MLP neurons of a small language model. Each row is named by its layer, matrix (gate and up: input weights; down: output weights) and neuron, and shows model dimensions 0-127. Each number is 128 + 24 x the weight over its row's rms, rounded and kept within 0 to 255. A neuron's up and down rows have the sign that makes its largest values positive.
After each neuron's rows, "fires before" lists the tokens most often just after its 100 highest values on Wikipedia text that the model never trained on.

L8.gate454 [ 69 136 133 132 158 154 127 161 149 133 178 129  86  88 112 150 105 126  71 139 153 127 111  82 159 129 104 100 109  97  99 119 135 144 123 133 130  98 136 103 135 132 120 158 175 104 166 131 120 149 134 123 149 121 140  99 126 134 144 138  50 124 150 129 142 117 104 118 122 148 154 140 155 163 183 131 149 104 104  94 101 138 135 137 169  89 121 126  88 136 135 111  77 140 122 105 139 113  75  79 147 165 137 126 130 152 105 106 142 124 110 163 125 127 133  69 128 133 114 120 161 138 174  98 126 138 102 134]
L8.up454 [163  73 127 187 105  72 161 138 108 136 146 135 141 139  54 137 132 132 122 153 122 123  91 119 159 131  76  99 113 128 106 122 154  80 107 150 121 103 117 126 102 126 125 119 101 146 103 150 134 145 160 137 132 105 114 124 141 119 128  80 147 147 128 140 106 142 131 138 141 158 137 106 139 128 130 129  84  79 115 118 153 151 135 106 116 127 132 161 132 128 139  86  85 131 118 132 163 164 108 126 141 134 127 134 167 113 132 131 154 136 102 119 178 124 127 158 108 146 175 101 130 156 127 125 133 127 118 137]
L8.down454 [123 142 131 169 112 133 111 145 107 124 134 146 126 160  71 112 110 131 133 102  99 159 115 107 110 117 125 110 141 107 111 114 171 141 112 137 159  97  89 161 128 105 125 108  93 147 120 118 154 152 120 101 147 126 151  92 144  90 118 134 156 109 128 140 165 114 125 121 104 136 125 137 140 123 137 151 154 101 127 117 109 132 155 164 137 149 136 140 121 145 163  98 116 124 119  64 155 132 136 188  86 126 117 105 149  95 111 109 133 199  84 132 144 158 137 123 139 146 121 134 120  86 140 130 110 158 126 137]
fires before: " to", "ary"

L8.gate481 [161 140  85 166 130 112 152 127 138 136 113 109 113 110 116 113  93 148 160 160 147  75 147  69 144 138 152 104 161  74  91 123 146 159 126 146 110 102 135 117  86 120 112 113 137 140 119 102 144 129 135  88 162 173 132 115 153 136 186 119 116 139 130 120  98 100 126 119  90 135 104 151 147 135  96 169 122 100 139 159 105 127 155 118 143 140 108 120 110 108 102 162  94  86 140 133 137 127 131 114  83 102 134 162 129 136  87 129  82 109 111 166 142 111 123 122 161 104 111 136 127 141 169 157 127 144 142 116]
L8.up481 [128 100 147 142 106 149 109 154 123 118 147 122 128 113 129 139 182 119 141 101 101 147  81 137 101 104 130 144 138  93 133 137 121 143 109 139  93 131 120 135 126 138 154 126 183 129 122 153 138  98 157 145 137 111 170  92  89  88 148 131 117 147  96  76 146 114 108 115 146 157 124 126 146 146 119  86 147 113 151  99 107 102 137 194 120 149 121 137 144 176 166  95 114 168 124 108 144 109 103 107 113 126  92 173 161  72 132 130 101 118 101 133  83 120 140 142 108 112 158 107 161 141 123 110 110 114 111 149]
L8.down481 [110 147 122 117 176 152 187 145  83 164 141 181 146 137 169  84 116  98 170 150 141 140 123 115 125  89 102 119 111  86 140 112 173  98 116 123 121 154 132 143 101 123 175 166 134  96 125 108 131 103 131 129 174 120 147 129 100 150 125 132 112 128 140 114 148 120 116 171 191 105 131 148 150 122 121 135 191 152 123 134 150  94 155 129 122 134  88 128 104 154 113 124 113 113  92 114 100 141 131 112  86 116 110 151 137 134 139 143 128 121  90 159 156 145 123 110 130 167 102 118  76 137 136 113 112 130 142 162]
fires before: " as", " to", " for"

L3.gate193 [153 128 137 128 117 127 138 125 114 167 138 118 125 106 103 132 168 165 126  74 154 110 135  83 151 114 115 110 114 115 107 141 143  96 132 152 116 120 149 119 107 104 154 147 111 158 148 104 132 131 154 114 108 138 100 129  95 114 129 106 126  87 122 143 135 122 155 110 145 120 169 187 124 141 140 158  93 101 114 136 155 129 159 160 116 134 129 100 111 157 134 131  85 111 148 128 163 147 116  92 122 114 142 130 164  98 135 103 101  95 141 135 192 134 171  92 148 103 133 104 123 100 141  95 136  94 116 114]
L3.up193 [150 164 117 106 124  97  95 167 102 126 128 142 160 138 135  81 152 150 135 119 141 109 134 116 135 160 146 127 133  82  82 123 139 122  93 137 112 135 101 149 130 144 122 168 138 172 100  46  98 130 156 140 127 131  99 135 136  94 124 143  83 119 163 116 115 155 118 134 176 132 168 121 155 115 103 125 105 147 131 128 140 178  95 127 120 136 108 132  87 140 153 167 105 122 143 127 166 108 131 127 104 161 130 139 151 162 123 143 143 141 106 109 168 184 162 123 114 120 148 136 148 119 118 119  95 115 130 106]
L3.down193 [112 133 105 129 109 114  77 130 171 125 130 133 146 121  82 149 163  97 143 103 100 139 115 112  95 135 101 147 123 139 138 133 137 147 137 133 122 116  82 151 100 126 141 160  86 133 147 122 151 139 101 137 125 111 136 134 127 143 136 139  98 146 105 139 209 108 143 138 164 168 117 168 133  98 137 115 150 110 147 144 106  92 128 124 135 156 115 102 123 153 135  82 146 140 139 128 146 131 110 146 135 104  86 116 129 130 149 133 157 165  90 147 119 128 125 117 179 182  84  95 118 145 122  96 108 120 110 116]
fires before: "%", " m", ";", "1", " |\n", "ior"

L7.gate436 [128 122 101 162 143 126 107 126 127 148 119 119 136  88 138 124 128 145 133 175 134 120 119 145  97 130 129 150  67 121  90 161 124 175 136 116 116 139 140 133 187  88 150 110 161 141 130 125 133 123 122 129 113 102 116 106 138 149 144  89 111 182 107 117  96  98 137 140 153 109 117 127 139 129 125 123 123 127 134 105 132 158 151 112 124 133 105  96  99 112 148 104 134 158 111 144 174 144 140 107 133 159 131 165 106 151 144  99 129  86 108 124 120 139 121  95 131 128 138 182 153  87 115 116 122 157 106 157]
L7.up436 [100 148 116 158  97 155  83 134 140 124 148 137 118  96 148 135 127 137 121 111 123 165 172 115 128 121 158 139 129 117 108 139 122 138 133 120 121 102 133 152 134 114 132 105 142 126 128  91  88 114 128 131 101 102 153 132 175 145 100 109 132 146 162 151 174  97 124 152 134 183 112 133 129  99 151 122  90 149 153 119 100 124 129 118 177  66 105 120 154 113 116 109 153 181 149 127 151 150 129 105 136 136  63 111 125 164 102 121 138 123 139 108  79 155 152 156 140 116 139 103 160 137 130 105  96 139 117  70]
L7.down436 [122 125 138  92 155 128 157 130 145 170 123  89 108 181 123 144 149 157 183 108 106  93  88 152 117 182  54 117 110 125 109 111  90 132 136 108 111  88 115 117 100 134 156 100 117 103  82 116 135 134 166 125 185 175 141 133 148 138  91 160 117 148 100 126 143 131 122 117 130 123 125 134 151 140 135 131 162 143 151 160 141 163 128 111 149 115 151 146 168 120  64 118 159 156 110 140 157 122 125 145  86 107 102 102 115 111  94 107 150 117 144 121 136 100  95 115 157 102 104 124 133 127 126 130 134 148 156 135]
fires before: "\n", ":", " |", " (", " •"

L8.gate29 [123 158 126 149 114 107 134 123 106 137 106 119 137 149 158 146  93 151 147 147 113 145 115 139  69 142 125 119 111  94 154 124 120 140 124 153 112 100 155 129  92 146 150 103 153  89 169 141 116 115 125 109  95 122 152 141 117 153 138 147  98 107 130 134 169 130 126 116 155 145  96 147 155 114 109 108 139  90 131 111 130 142 107 114 115 149 117 142 135 131 174 117  98 101 141 164  99 125 182 144 117 166 115 158  95 173 128 143 128 136 100  75 109 136 157 126 137 125 127  59 149 160 115 133 164 121 151  89]
L8.up29 [162 106 137  82 137  77 133 122 109 161 115 134 122 131 107 179 128  97 143  97 150 156 164 126 182 103 150 135  83 129 102 158 102 126 147  88  92 138 143 140 143  98 154 158 131 139 162 168 115 162 115 127 136  95 132 137 140 183 130  93 138 122 139 154 126 125 132 158 147  70 134 126 124 114 154 149 145 122 114 122 101 121 107  90 130 131 116 121 114 118 115 143 103 137 128 124 106 135 127 151 122 146 112 121 135 163 155 112 125 158 169 146  92 161 111 121 116 131 155 101 118 164 173 155 159  92 147 150]
L8.down29 [151 128 117 115 112 143 124  85 100 138  88 135 134 111 110 135 112 139  78 115 120 122 113 107 119 116  86 121 109  97 167 143  99 147 122 119 147 125 107 142 146 109  96 143 115 176 125 162 129 150 132  98 161 131 107 195 148  98 142  89 136  92 102 136 149 188 143  82 129 148 147 160 138  87 162  91 137 130 144 126 130 125 116 127 107 154 111 137 128 141 121 144 123  82 138 155 122 161 173 121 122 115 150 124 108 104 163 150 120 127  96 161 104 165 116 152  99 114 141 111 139 141 147 111 140 163 138  88]
fires before: "e", "er", "es", "ers", "el", "ing"

L7.gate47 [149 107 149 171 151 110 153 110 105 111 125 139 109 136  72  90 118 132  78 119 164 126 116  63 143 133 134 117 125  95 103 119 137  94 138 162 157 160  99 153 124  82  76 131 142 112 121 140 128 126 209 158 142 137 168 125 119 125 124 106 136 143 100 109 154 104 124 111 112 136 174 125 160 112 128 167 151  85 102 127 141  82 147 161 127  93  90 104 113 111  76 120 124 161 158 113 126 127 147 108 132  81 157 114 120  93 100 137 102 143 129 110 109 159 153 120  95 140  99 148 172 121 120 108 114 152  97 128]
L7.up47 [152 106 104 102 136 127 130 145  89 108 148 166 130 142 104 154 138 143  62 109 146 110 143 108 142 125 154 159 123 110 156 160 143 109  87 169 133 127 121 155 115 105 124 139 135 149 117 120 152 142 165 135 156 193 126 126 135 101 149 116 114 165 145 116 128 147 131 124 106 175 155 143 134 107 118 144 142  61 138 160 127 104 106 124 145 100 101 145  96 103 128 143 102  91 113 128 128 120 128 131  93 154 135 160 108 120 116 159  96 123 112 132 110 135 172  72 131  73 130 130 126 114 115 110 133 152 137 149]
L7.down47 [169 125 112 155 145 135 115  78 136 150 166 117 110 101 103 134 121 115  96 114 134  96 129  81 180 126 111 112 132 133 130 137 148  66  92 124 121 168 134 172 117 126  95 126 138  92 128 143 148 140 145  94 154 143 114 137 125 107 157 139 123 112 153 145 103  87 145  95 116  93 169 145 165 118 129 121 149 153  76 129 133  82 120 143 142 106 101 123  87 109 128 137 121 150 134 105 143 111 156 194 121 119 119 142 155  83 108 116 102 152 187 109 127 114  87  92 158  92 138 170 136 162 101 148 140 122 115 126]
fires before: " to", "red", "ation"

L3.gate255 [149 160 116 106 126 148 123 116 142 171 144 141  96 121 135 110 198  93 150  99 144 109 108 166  99 145 130 107 132 111 149 100 127 160 143 116 104 110 139 164 109  85 110 169 136 152 127 143 158 107 172 130 106 151 121 106  91 115 146 124 115 114  69 128 117 172 166  98 117 131  94 142 135  92 138 175 130 121 139  93 163 112 132  88 109 147 128  92 124 108 122 129 116 103  80 124 159 117 131 109 170 159 125 188 109 130 128 147 104 145  88 145 155 116 119 158 148 158  96 133 118 160 151 147 144  97 120 105]
L3.up255 [112 103 159 133 127 122 132 148 105  97 103 164  97 150 169 107 142 142 123  86 140 140 102 120 114 108  95 156 122  94 159 124 206 134 111 130 143 142 100  70  96 163 101 151 114 143 147  79 148 106 116 144 146 147 139 158 146 111 152 136 132 131 120 131 139 140 141 108 150 124 184  94 133 102 127 145 107 125 161 119  96 132 132 129 117 149  99 103 128 119 140 117 149 145  89 162 147 170 104 160 117 122 120 149 139 143 162 114  97 122 147 106  94 130  65 108 165 132 120 126 122 140 114 102  90 106 130 132]
L3.down255 [125 120 138  86 160 134 122 117 175 212 115 142 130 111 109 104 131  94 166 178 157 105 106 132 140 115 102 125 153  96 126 159 114 125  81 136 116 141 142 112 164 121 120 136  96 133 146 172 147 176 157 106 117 106  98 141 137 125 112  67  99 128 119 101 116 114 134  87 135 181 117 103 133 108 167 151 165 144 108  99 127 164 120 114 157 123 120 135 124 127 117 140 138 104  92 161 115 141 153 159 105 113  99 145 130 148 114 128 117 133  99 154 140 103  86 109 119 119 134 148  96  78 165 129 106 166 149 127]
fires before: "%", "|", " |\n", "3", " "

L8.gate292 [130 114  89 141 100 141 121 136 158 122 116 118 138 115 119  83 127 156 172 140 121 135 125  99  81 132 151 146 148 122 139 135 121 114 101 160 141 150 160 107 113  87 123 114 142 131  91 128 124 166 118 112  98 173 116 153 111 157 101 155 143 151 109 128 148 118 116 106 102 127 194 139 119 131 130 122  84  84 133 109 149  99 135 142 140  88 110 148 117 132  89 143 139 125  98 120 172  87 110 129 115 132 128 135 124 132 135  89 117 153 150 122 138 146 129 133 160 119 140 139 146 175 141 109 167 176 149 133]
L8.up292 [154 154 112 115 126 174 125 171 156 128 109 136 111 122 111 144 121 122 154 150 100 144 110 112 148 125 129 119 152 102 116 119 128 175 147 113 175 121 118  91 135 155 139 174 114 151 124 124 148 148 135  93  95  89 126 160 148 118 134 110  93 119  89 162 142 124 114 126 119 152 152 166 127 138 130 145 133 158  95 114 108 149 121  83 105  96 123  74 167 137 123 126  93 163 149 164 124  86 151 135 130 160  96 162 104 140 145 118 168 156 157 147 140 112 158 138 185 138  94  80 183 119 139 145 112  69  75 139]
L8.down292 [138 111 138 122 109 110 133 157 168 169 141 117 135 153 125 126 104 144 139 117 168  58 170 177 116 135 135 129 133 116 134 128 160 137 111 122  72 166 128  95 118 146 126 170 144  94 129 134 135  84 160 112 172 114 106 139  97 109  98 104  97 143 172 145 108 167 113 119 137 141 121 142 133 150 113 105 147 108 111 116 144 110 100  96 137 137 144 135 147 129 114 143 131 134 181 126 132 144 132 123 137 141 135 105 119 121 100  52 160 101 121 114 147 171 135  99  86 119  96 110 134 149 150 121 113 140 110 140]
fires before: " ", " R"

L7.gate188 [103 134 149 152 119 178 145 149  88 152 140 162 122  53 103 133 114 124 123 139 150 128 140 108 155 118 142  81 111 133  85 120 128 115 136 129 124 181 111 136 164 132 134 121 132 130 108 120  99 145 117 107 158 108 135 130  96 109 108 102 112 119 100 127  92 130 135 126 134 172  81 157 151 136 115 190 144 115 116 148 132 109 126  78 146 130 135 110 153 137  53 115 138 131  91 128 155 149 126 156 161 105 122 115 113 145 177 130 160 115 121 132 121 135 128 117 145 120 162 124 160 153  93  93 120 137 141 137]
L7.up188 [ 99 153 155 145 141 171  83 159 115 121 157 125 129  67 122 145 140 130 153 137 136 127 171 107 113 132 137 118 175 161 133 158 111 120 101 142 165 176 119 143 147  91 151 138 166 148 134  84 106 163  83 148 175 124 123 156 115  98 119 151 103 164 124 138  97 120 158 102 122 147  49 132 165 143  99  78 117 139 120 149 134 127 116  76 122 114 119 130 133 171 117  93 121 139 118 153  91  64 141 119 118 126 121 143 133 159 134 117 142  79  98 125 117 118  92 142 164 105 157 133  85 125  95 134 120 136 104 127]
L7.down188 [ 85 100 134 113 111 115 146 138 104 128 160  88 125  87 111 119 137 147 142 121 133  88 133 150 128 161 108 124 184 110 123 130 117 137 124 165 102 191 139  73 107 133 173  97 152 124 129  90  87 127 133 142 181 115 119 113 159 151 126 133  73 109 128  99 131 114 172 117 125 149 109 129 184 115 115  71 127 154 157  92 126 128 140 111  84 136 145 112 127  99  93 142 119 119 150  91 146 143 133 173  98 133 116 138 128 123 117 100 153 121 127 102  85 172 118 156 109  57 133 160 117 117 115 152 154 173 121 111]
fires before: ":", "ies"

L6.gate215 [148 133 171  73 136  88 129 152 139 147 112 120  88 167 109 156 152 143 175  85 134 167 114  98 108 172 122 129 103 102 105 135 136 128 123 117  98 109 103 177 144 118 148  87 171 132 128 101 164 146 122 109 141 144 149 148 120 126 139 175 113 116 135 160 133  90 107 145 116 136  94 133 100 155 158 123 159 152 118 114 107 110 132 126  78 130 161 146 123 156 122 135 138 120 106 161 114 136 112 122 114 126 117 127 122 101 108 180 156 110 146 124 104 125 151 125 110 111 121  73  88 110 111 108 138 154 124 143]
L6.up215 [100 120 160 118 126 139 109  89  91 143 118 135 114 101 162 114 131 113 100  84 112 132 116 135 152 106 117 139 118 150 116 113 111 130 131 116 164 165  69 119 123 141 111 149 127 108 105 174 141 167 132 116 123 144 135 138 156 138 148 138 114 137  85 123 142 111 137 125 112 142 104 150 139 100 177 101 169  94 122 142 103  59 127 186 135 146 158 114 139 119 102 122 143 130 106 150 137 122 147 142 129 122  97  83  99 156 163 150 145  99 156 125 119 115 126  99 117 102  91 123 151 114 119 147 118 180 152 107]
L6.down215 [139 131  98  98 167 161  99 163 121 132 152 132 151 119  92 139 134 121 172 152 100 128 106 106 123 152 140 154 151 140 104 102 174  90 137 164 119 161 130 138 149 132 156  74 147 156 112 163 142  74 142 121 140 119 139 103 166 119 133 151 151 148 117 146 103 161 146 115 156 133 168 174 124 109 110 126 133 130 168 140  69 119 136 123 121 136 144  99 112 129 115 143  80 103 102 146 122 171 150 126 127  86 135 134 167 107 126 149 135 145 146 156 109 123 127 157 134 153 113 102 118  94 159 142 120 120 161 120]
fires before: "ing", "le", "led", "ers", "ular"

L6.gate458 [119 126 108 125 109  92  98  89 116 130  95 161  77 116 117 161 120 130 149 151 126 153  85 122 123 173 118 101 142 147  95 170  87 136 134 133 110 118 158 114 117 128 125 120 137 130 120 121  82 123 144 182  91 130 160 136 122 154 131 132 173 118  91  92 158 163 165 120 165  96 147 175 118 143 102 103 183 151 114 123  97 128 146  99 143 135  88 121 146 135  92  68 151 154 105 120 133 124  98 104 128  95 136 135 112 126 136 120 164 121 139 137 126 111 176  99  67 106 147 137 147 115 138 168 126 120 127  93]
L6.up458 [ 81 125 109 124 165 163  98 140 110 117 139 120 123 143 120 142 147 142 128 146 121 109 104 115  99 148  65 143 126 172  86 145 133  75 146 124 139 120  92 117  87 126 172 104 153 132 157 164 133 115 136 134 122 142 119 103 163 117 148 145 140 142 123 136 104 124 155  91  98 159 142 169 160 113 166 165 128 101 121  96 119 134 109 138 116 124 154 120 151 144 128 131 148 137 122 150 148 169  91 122 133 118 131 152 115 169 118 138 177 128 110 125 118 128 129 143 173 156 109 110 183  99  81 134 121 112 137  92]
L6.down458 [116 118 118  95 144 178 137 132 140 157 171 133 156 116 141 129 134 115 144 124 129 123 125 128 154 126 136 146 117 129 132 142 126 111 140 122 154 105 124  99 146 112 151  71 130 141  90 112 143 179 149 100  98 103 127 140 129 107 116 180 133  90  99 165 167 168 152 147 145 141 151 114 104  81 104 115 136  99 125 130 119 158 107 133 114  91 105 124 140 123  93 113 117 109 149  76 106 157 139 146 123 124 160 171 169 162 142 131 103  85 102 169 127 118 101 141 151 153 115 146 111 110 114 100 162 130 126 121]
fires before: "==", "===", "The", "In", "A"

L7.gate290 [131 115  97 142 137  84 108 132  97  94 117 124 110 102 142 139 103 121 118 137 150 128 178 100 121 152 119 131 161 132 129 197 108 155 117 169 165 115 139 116 146 127 127 149 166 150 127 129 128 130 121 112 126 155 145 168  98 110 120 139 142 178 147 132 109 144 132 140 142 135 103  54 134 126 128 143  95 103 117 117 126  73 123 119 158 118 101 134  83 143 173 116  94 137 156 138 123 102 177 120 129 148  74 132 143 147 138 163 114 141  91 138 132 168 142 148 102 124 154 158 106 116 123 103 148 120 111  95]
L7.up290 [102 123 159  90 151 110 142 104 140 156 141 109 111 102 142  56 126 157 146 146 109 168 122 123 107 150 100 146 132 166 145 155 138  83  98 139 152  81 128 131 123 157 123 135 164 155 140 102 108 138 181 136 128 125 156 120 152 126  99 159 120 106 127 135 115 105 174 131 147 136 112 112 172 119 125 140 130 123  71 134 130 170 109  94 135 144 151 116 162 105 155 123 134 123 126 115 134 115 134 111 160 150 124 123 125 135 138 179  89 101  92 112 159 138 101 120 137  97 117 109 129 150  68 140 126 162 130 113]
L7.down290 [132  86 125 125 156 144 107 129 147 138 111 165 114  68 120 138 106  76 116 155 126  93  90 149 123 154 163 117 122 152  86 177 131 116 131 155 165 150 103 166 127 126 148 117 122 161 110 153 116 109 116 158 106 161 141 133 126 138 171 157 144 127  91 157 122 153 117  94 123 130  95 112 147 108 121  93 162 153 157 132 140 127 136 132 134 164 116 154 105  92 110 138 110 168 133 140  90 103 111 175 123 130 133 164 101 155 176 156 105 119 116 144 150 131 105 148 125 130 170 114 118 111  95 142 121 120 140 136]
fires before: ":", "ian", "y", " U", " S", "2"

L6.gate254 [128 103 196 149 124 148 135 119 131  93 104 134 110 168 140 104 128 113 126 145 131 179 121 131 137 159 138 139 167 101 131 134 113 146 155  90 154 135 158 138 145 185 103 116 163 151 135  92 116 141 148 140 149 114 110 133 126 150 105 116 108 149 154 109  78  98 145 127 145 110 132 123 178 129  97 126  86 114 166 138 164 149 169 115 146 126 125 114 132 135 104 106 132 126 103 121 103 169 105 155 128 145 116 155 135 141 101 117 102 119 110 103 146 131 112  80 147 117 144 106 127 131  87 116 115 108 109 153]
L6.up254 [153 153 109 120 106 112 136 148 130 151 129  77  98 163 149 159 124 138 141  90 146 142 130  85  89 175 140 126 139 148 153 112 160  79 160 156 140 161 150 141 142 110 149 159 104 106 160 110 122 121 181 115 134  98 138  98 136 132 149 110 151  88  94 155 115 101 168 127 117 148  94  93 145 113 132 129 115 127 112 141 120 146 119 149 123 132 117  75 166 113 128 120 108 165 153 150 154 107 130 144 119  84 143 167  92 133 124 147 126 153 123 120 120  62 137 117 169 125 113 174 140 115 152 124 171  93 164 141]
L6.down254 [108 140 193 141 113 153 115 138 157  90 139 172 168 156 150 120 112 114  93 132 148 158 101 164 150 165 120 129 137  99 107 132  88 143 125 104 118  89 130 128 135 170 129 154 135 119 126 137 147 159 107 136 119 155 108 135 162 127  81 118 121 106 132 122 102 112 109 153 136 114 164 160 161 119 113 111 113 157 150 121 159 119 185  83 109  88 124 164 144 118 136 113 100  91 151 136 127 133  93 114 122 117 118 118 159 139 174 114 138  89 149 150 159 146 118 110  98 103 114 118 115 124  80 133 110 114  85 121]
fires before: " ", " |"

L6.gate358 [116  86 161 115  94 134 144 109 133 142 126 217  80 148 131 152 112 143 139 139 133 117 154 109  91 131 111 107 128 162 127 171 155 155 112 140 130 133 121 135 112 113 128 172 138 131 166 155 103  89 102 109 111 123 102 145  95 151 156 130 138 118  95 109 156 176 168  82 140 128 127 114 108 114 118 134 145 116 120 142 159 137 135 134 109 125 114 157 111  98 123  89 139 148 139 113 118 123  94 132 149 150 153 158 157 170 110 135  95 105 115 122 125 115 158 122 130 137 164 141  86  97 143 125 107 136 163 138]
L6.up358 [120 124  92 100 118 148  92 141 110 133 145 172 145 147 125 160 105 114 107 125 115  89 139 114 118  91  84 183  99 161 149 150 125  69 163  73 130 149 164 110 121 140 162 144  96 148 121 158 123 145 127 145 101 100 142 123 158 122 144 163 131 149 127 118  94 142 137 108  93  88 140 143  88 128 138 119 124 121 129 123  62 121 132 120 133 164 111 119 182 106 120 157 161 116 150 107 122 104 133 148 132 126 152 184 152 125 111 107 138 143 165 127 164 154 136 136 146 118 144 130 167  90 127 126 102 127 154 127]
L6.down358 [148 110 113  89 135 173 136 118 143  87 141 140 136 139 141 117 122 103 131 139 103 114 121 125 141 143 130 139  95 124 133 134 152  74 139 147 111 104  98 112 123 139 160  83 131  86 150 114 156 140 128 114  82 106 144 116 133 172 146 158 136 112 108 145 147 139 142 132 161 159 165 138 119 104 129 108 153 105 123 173 144 169 108 137 139 109 145 107 125 122  93 103 128 110 122 150 118 158 130 143 132 115 144 142 151 146 151 161  67  90 135 143 138 165 125 132 112 176 141 182 132 125 132 140 130  89 136 100]
fires before: "==", "===", "The", "In", "A"

L8.gate126 [122 113 191 145 100 103 150 149 151 155 169 115 117 131 126  87 166 141 121  96 166 141 161 137 157  98 120 109 133 166 151 110 157  86 149 136 109  88 131 144 147 132 140 151 100 119 137 131 125 119  95  69 137  86 102 146 142 146 132 135 186 136 125 108 128 119 129 142 131 151 129 117  88 111 131  96 132 158 108 125 156 102 124 138 124 138 151 116 115  96 151 160 150 131 103 108 133 152 174 129 141  73 151 122 103 134 134  86 145 113 121 146 120 114  89 147 112 152 116 110 142  91 127 141  98  97 149 124]
L8.up126 [152 152 156 127 128 165 121 124 139 119 143 102 143 137 142  81 128 108 146 112 119 159 111 152  95 147 119 141 132 130 131 140 177  99 146 111 146 172 143 131 147 145 109 108 120  94 133 147 111  94 139 160  89 140  89 118 144 113 146 119 137 159 166 103 164  71 147 132 128 133 120 122 136  92 147 109 129 145  91 149 139 131 104 116 136 146 132 138 119  96 133  91 128 132 128 107 144 130 190 112 140 115 114 140 140 111 163 114  66 118 150 166 126 157 147 112 110  91  90 157 136 121  97 141  91 140  98 134]
L8.down126 [143 131 156 123 101  97 128 121 104 115 134 157  87 159 140 108 128 140  78 128 150 109 155 142 125 149 167 131 165 148 142 157 131 177 135 112 148 134 140 154 140 152 118 183 117  98 150 125  91 123 104 119 111 145 136 141 108  80 109 135 134 115 109  69  77 101 134 104 116 137 124 136 121 165 107 142 104 113  99  92 149  93 132 149  91 185 117 155 128 118 170  81 123 179 121 129 138 124 121 105 111 148 132 118 143  96 110 113 166 157 166 129  67 120 171 160 119 109 127  81 162 161 131 116 118 143 134 124]
fires before: "p", "0", "|", "8", "1", "2"

L6.gate377 [161 136 122 107 141 171  92 103 152 153 143 109 165 107 135 136 144 123 139 150 155  79 145 125 115 149 156 143 126 150 101 152 144 136 148 158 115 128 153 145 164 132 158 137 136 120 138 127 135 137  98 124 173 114 126 133 114 152 136  98 121 130 126  94 106 116 141 106 135 130  90 132 141 107 108  98  94 114 141 142 101  77 153 109 115  92  83 133 120 171 124 160 133 154 141 130  93 139  74 113 145 127 149 175 138 107 112 126 116  78 143 112  99 123 152  96 214 136 150 120 143 130 132  86 163 113  94 170]
L6.up377 [129 115 129 140 143 166 117 137 112 134 106 112 131 101 164 154 100 141 110 145 126 115 162 116 119 133  99 125  94 148 150 134 101 135 136 128 120 117 151 119 186 122  86 131 125 119 137 110 166 140 100 150 174 118 106 144 102 186 123 113 137 103 125 165  86 133 108 136 119 117  80  99 104  97 139 175 144 162 192 134 109 141 108  95 140 118 140 159 115 130 104 165 114 131 112 146 105 164 106 153 110 101 114  85 120 140 127 121  81 121 105 185  93 190 103  89 135 142 122 155  78 134 120 135 105 112 133 136]
L6.down377 [112 105 106 121 147 102 136 105 138 172 121 101 133  77 119 110 150 169 129 146 171 101 157 121 130 111 147 103 117  85 108 118 134  96 142 128 104 132 128 130 125 120 107 132 133 152 110 102 119 128 129 128 110 140  93 160 139 113 118 154 146  90 176 109 159 116 123 127 117 148 125 137 115 148 142 110 120 106 187 122 137 103 140 183 154 118 109 129 121 121 176 130 132 142 121 150  92 113  98 108  89 121  84  95 170 116 173 122 118  93 168 114 140 168 124 114 144 119  91 127 106 174 130 143 151 116 109  95]
fires before: ":", "-", "S", "9", "N"

L3.gate503 [110 128 119 139 155 119 100 101 144 120  91 123 111 152 154 132 131 164 116 118  90 120  61 118  89 106 107 183 100 146  90 125 142 118 142 139 182 109 145 119  77 159 122 109 137 135 121 138 101 127 192 134 126 138 152 158 186 128 141 116 130  85 109 129 108  91 135 121 161 148 155 108 123 147 105 159 114  99 124 153  78 127 129 151 128 125 127 147 135 121 112 101  92 122 126  97 143 144 119 115 135 116 125  97 127 115 157 142 111 144 127 124 114 127 129 157 147 168 159  94 140 121 114 106 136 129 130 128]
L3.up503 [131 136 134 126 129 162 136  83 186 141 131 128 145 130 176 126 142 131 140 104 126 168 108 142 150  70 106 102 139 174 155 125 100 148 135 130 147 129  97 103 140 147 119 107  91 137 123 112  93 163 118 131 126  98 129 145 156 111 132 179 106 136 161 150 111  96 139 127 117  87 149 114 119 168 125 107 156 118 133 122  77 132 164 124 142 132 107 124 126 113 146 121 103 161 136 128 176 175 140 152  45 150 100 151  96 138  77 145 137 119 136 123 121 121 121 126 130 171  74 127 122 132 122  74 109 127 133  89]
L3.down503 [147 114  97 107 122 147 102 159 110 131 170 112 138 120 106 105 130 147 176 104 116 153 126 148  96 157  98 108 137  89 153 120 124  84 127  99 116 145  99 122 177 158 166 109 148 163 141  94 144 165 116 101 142 163 105 105 162  86 131 132 113 128 115 168 120 135 128 107 118 176 123 107 101 105 141 113 119 153 137 156 143 111 128  81 141 139 149 120 133  99  73 128 125 119 113 140 136  96 127 127 145  79 175 118 102 135 147 144 112 118 178 139 174 149 108 124  90 136 102 147 131 115 118  99 174 104 132 151]
fires before: " ", " G", " P", " T"